{
  "intermediate_size": 1536,
  "norm_place": "pre",
  "attn_scale": 0.125,
  "init_std_o": 0.0216,
  "optimizer": "adamw"
}
MLP neurons of a small language model. Each row is named by its layer, matrix (gate and up: input weights; down: output weights) and neuron, and shows model dimensions 80-175. Each number is 128 + 24 x the weight over its row's rms, rounded and kept within 0 to 255. Numbers have three digits each. A neuron's up and down rows have the sign that makes its largest values positive.
Before each neuron's rows, "fires in" lists the words (lower case) most often at its 100 highest values on Wikipedia text that the model never trained on. A number after a token or word is its count.

fires in: "1" 21, "9" 11, "7" 9, "4" 6, "6" 6
L2.gate572:119077112134123154186141147171121114115101096124125153109134098121136131113107177118127137164148161095134137144125156112129120093140146073118128133130098156155082116103126134123131110116111113128111145125130136151129133173136111143139119139111134179151164104133127114085131145101144091099
L2.up572:168098119108123171157122123135123129103090102124123145124123114152126127128129146109104116165067155141117143129078143127145110106168159096101146131132102158128101112094136161125142090145131134085136135161180137130126130117156120137159146111136102174116096105152143096100160124129105116173
L2.down572:130112116113187146118096115134101143128118149138102125106101121089129169163129134108121093127118146100094083122171118131143130100131173124122134135092118113165133116148124138146134121086151149158140122126111149129105080111104103155137138099104114152077109136140162084127125141164137080150

fires in: "with" 53, "as" 8, "relugolix" 5
L2.gate990:149118129102168131118087117149158176074146141112160147109129167121139095124119120124113174158109121117126079110136145161136120123196149138109125165127052114129088140157129074143129156140181147152116120155176127098140136113122065160154164096093144117072094134137110178130166160177097118122
L2.up990:154116115164134121126139130111137112137119131112124121182153126122132162189133121090123106090154149146137128136153106120140119107116090135095135147090126115182114122142117141100145089135133127124099119150158107159131117141074112137098167091120134118129145146132127128098099078133152163135
L2.down990:108108133148158134139143117174070055132116094129129136128141089147113153144160168116135137097141133143157137101130117134135083129082111127116159132130147126111171086117113154112128080149133115108135137115121149130129095126135154123127119161135123115157167124093113083138134096124170132110

fires in: "along" 13, "around" 10, "away" 10, "end" 9, "across" 9, "throughout" 8
L2.gate1455:079112134089116129095147085155174132151106130140116141121162113108059127115154093162096119098099099113114104141074132162167148108086135117169108147138118117133136125140118153115100130122128141144143188140110101116114134145150186137156094166111102163151134119083139126119131159147120113135
L2.up1455:120141092093164119152116157096113094147121120124115146102144121136121059096149153121137121098165127113142122171144113155122136138134144135129143124057137114103110105138083111139188103102109110167088125147141123116126139096140110150144155127131163108091113142126133092103084117085102109123
L2.down1455:109156119129101142112131128146148142134126138121119147105181115107060102106138102128109147139108106097087126134081168112117125119117120103145128185154130119117083112117125172150109146120110149127148151118139106142117109146156124164130103135106107164142108134100027101101066142127089095135

fires in: "within" 16, "along" 14, "across" 8, "bond" 8, "throughout" 6, "among" 4
L2.gate230:131074135083104130103122133085126126122113133130096126152120128091098107143147115178149133130129171143166104127104164110127120087141157112172121168068146112107138084112133187108165101179118155166175129131175114124139143145121100115143107085123124158124162122139092142088127160139087127129
L2.up230:116144124088128133072127142139133115100126099100108111173111108137112110112165139161108135167147130131091112146126107108141111125085152147152157147147150101117130134145148140115171128114099137114099122139167141081086122123161145169146168156098129171139120127117119145139128146137081139161
L2.down230:116153151085140126102142168118142087124135109127165165144101162148119102063120111142114134174151120148132076173082111130144137087122125152138160140140155108107131130141110134141107141083080123114115128144131121100160132149106153111175138191127155176112128139134093112127087127150154155126

fires in: "on" 40, "as" 20, "to" 7, "for" 5
L2.gate194:113131129102141077142083162127118146155132129163093101071147132142095152104123152122124080133141114120101089110140079179164158095099104130148121132111154143108101130154137111134162154052170125144126121148144122115129136099097114110147109170142116123129131133125115162123137145132144102098
L2.up194:121138138154111102135174127122097142116085094109134140139159133092097134143070110086101140149118156129101153145129153170119104082127093095109118131149122101132129111124129145172101120087127124123106141130139096089139122118130156104137170103119107096144076149133115114122077105161149135173
L2.down194:122113150139123144150178131135153131138125116148114124115083104086119133149130094144134116115096131137124119133182089074060147147116136130118139119174113147122148075136153163141149109133130134154147143181103125178131109152119113147096108153094157093140116082135094086143124079105134135126

fires in: "1" 17, "5" 16, "9" 12, "2" 8, "6" 7
L2.gate496:083129126117103141180148148112120136135124096114125161120150102140128092131123158115131131137148156106134108138097155132109153117138128091119111096118135150132118112141117118128102157125093105129102124127123116144129144135120157100162114148110121109146133111142117151151089132164098100140
L2.up496:144120131144120137108109145119145124094119110134113136106128161146125105112111150104129129154064138106135116154121118160123151146121143113138134142098119138119095086110145146118121095154169124192162168150165132118137119109152135119137137118142098186134122127125134152129163127134110118174
L2.down496:150110103127166145121122148145134124137140194128115124113092125079106132159116130105112129083132111112105102134175140113117147155158184106109097098107112147118134086144172129161132115114130168153148096139101145148091120120136105135148119140140093133100129126178124086101139132132190083096

fires in: "children" 19, "born" 15, "father" 9, "son" 8
L2.gate969:119084117117165090158106132166143131104130122146143140115147129121106152122138138140133154146132149102138126148070122151139134187121154185096117110145137172116093118131122145093135159135113136131132124135146115151150141178064157130143103141140122127136151111141092153182127125143096132110
L2.up969:119120117135127122164158142101159172114144132148118103107124101090133128111134121146088135112140167139130147145129130131174157142116132145081103135170159121068112121091114120136135109131123161102085106135132099135143107146143167111128114140132111153149170123164119153137141124122093153094
L2.down969:134159120136119121161145142142142133128157080151136124115119132109098139160143147149113130123084114133166159122137091135164121161092117136132154137158148100110104116110133146111159134125146136110135129132136144152138116147157176144152132165153122166133135081132139143129139117118123136090

fires in: "born" 67, "birth" 5, "stage" 4
L2.gate1072:166108120150108118113156129133118166056125169121131126121088135106114126124179161127140173147151088114164156191123133086130141117097142120080134124154125132103125156127126107126136125097112137097102133154157132146119072117141176158140134163169126136175143119143143147137100148093143125136
L2.up1072:126148145139179134184114123140137122102151087162143125115133099140131147151144159135136115100136097138148145121105155089142152129100144092132185100146151138127138107124175146094144118126097100131132127112119097151120136191117126155118141178108134134142119089120126094121160159114145168114
L2.down1072:133136114171150097148110134137175129096151120113106141131129108132152150162151158125118135103139076112122099148120145063152122122074101125118151113149155139130160136121144121157160117098085117149110148117113134152158153149108194121098161198151086127089155141140086129117126132135160133112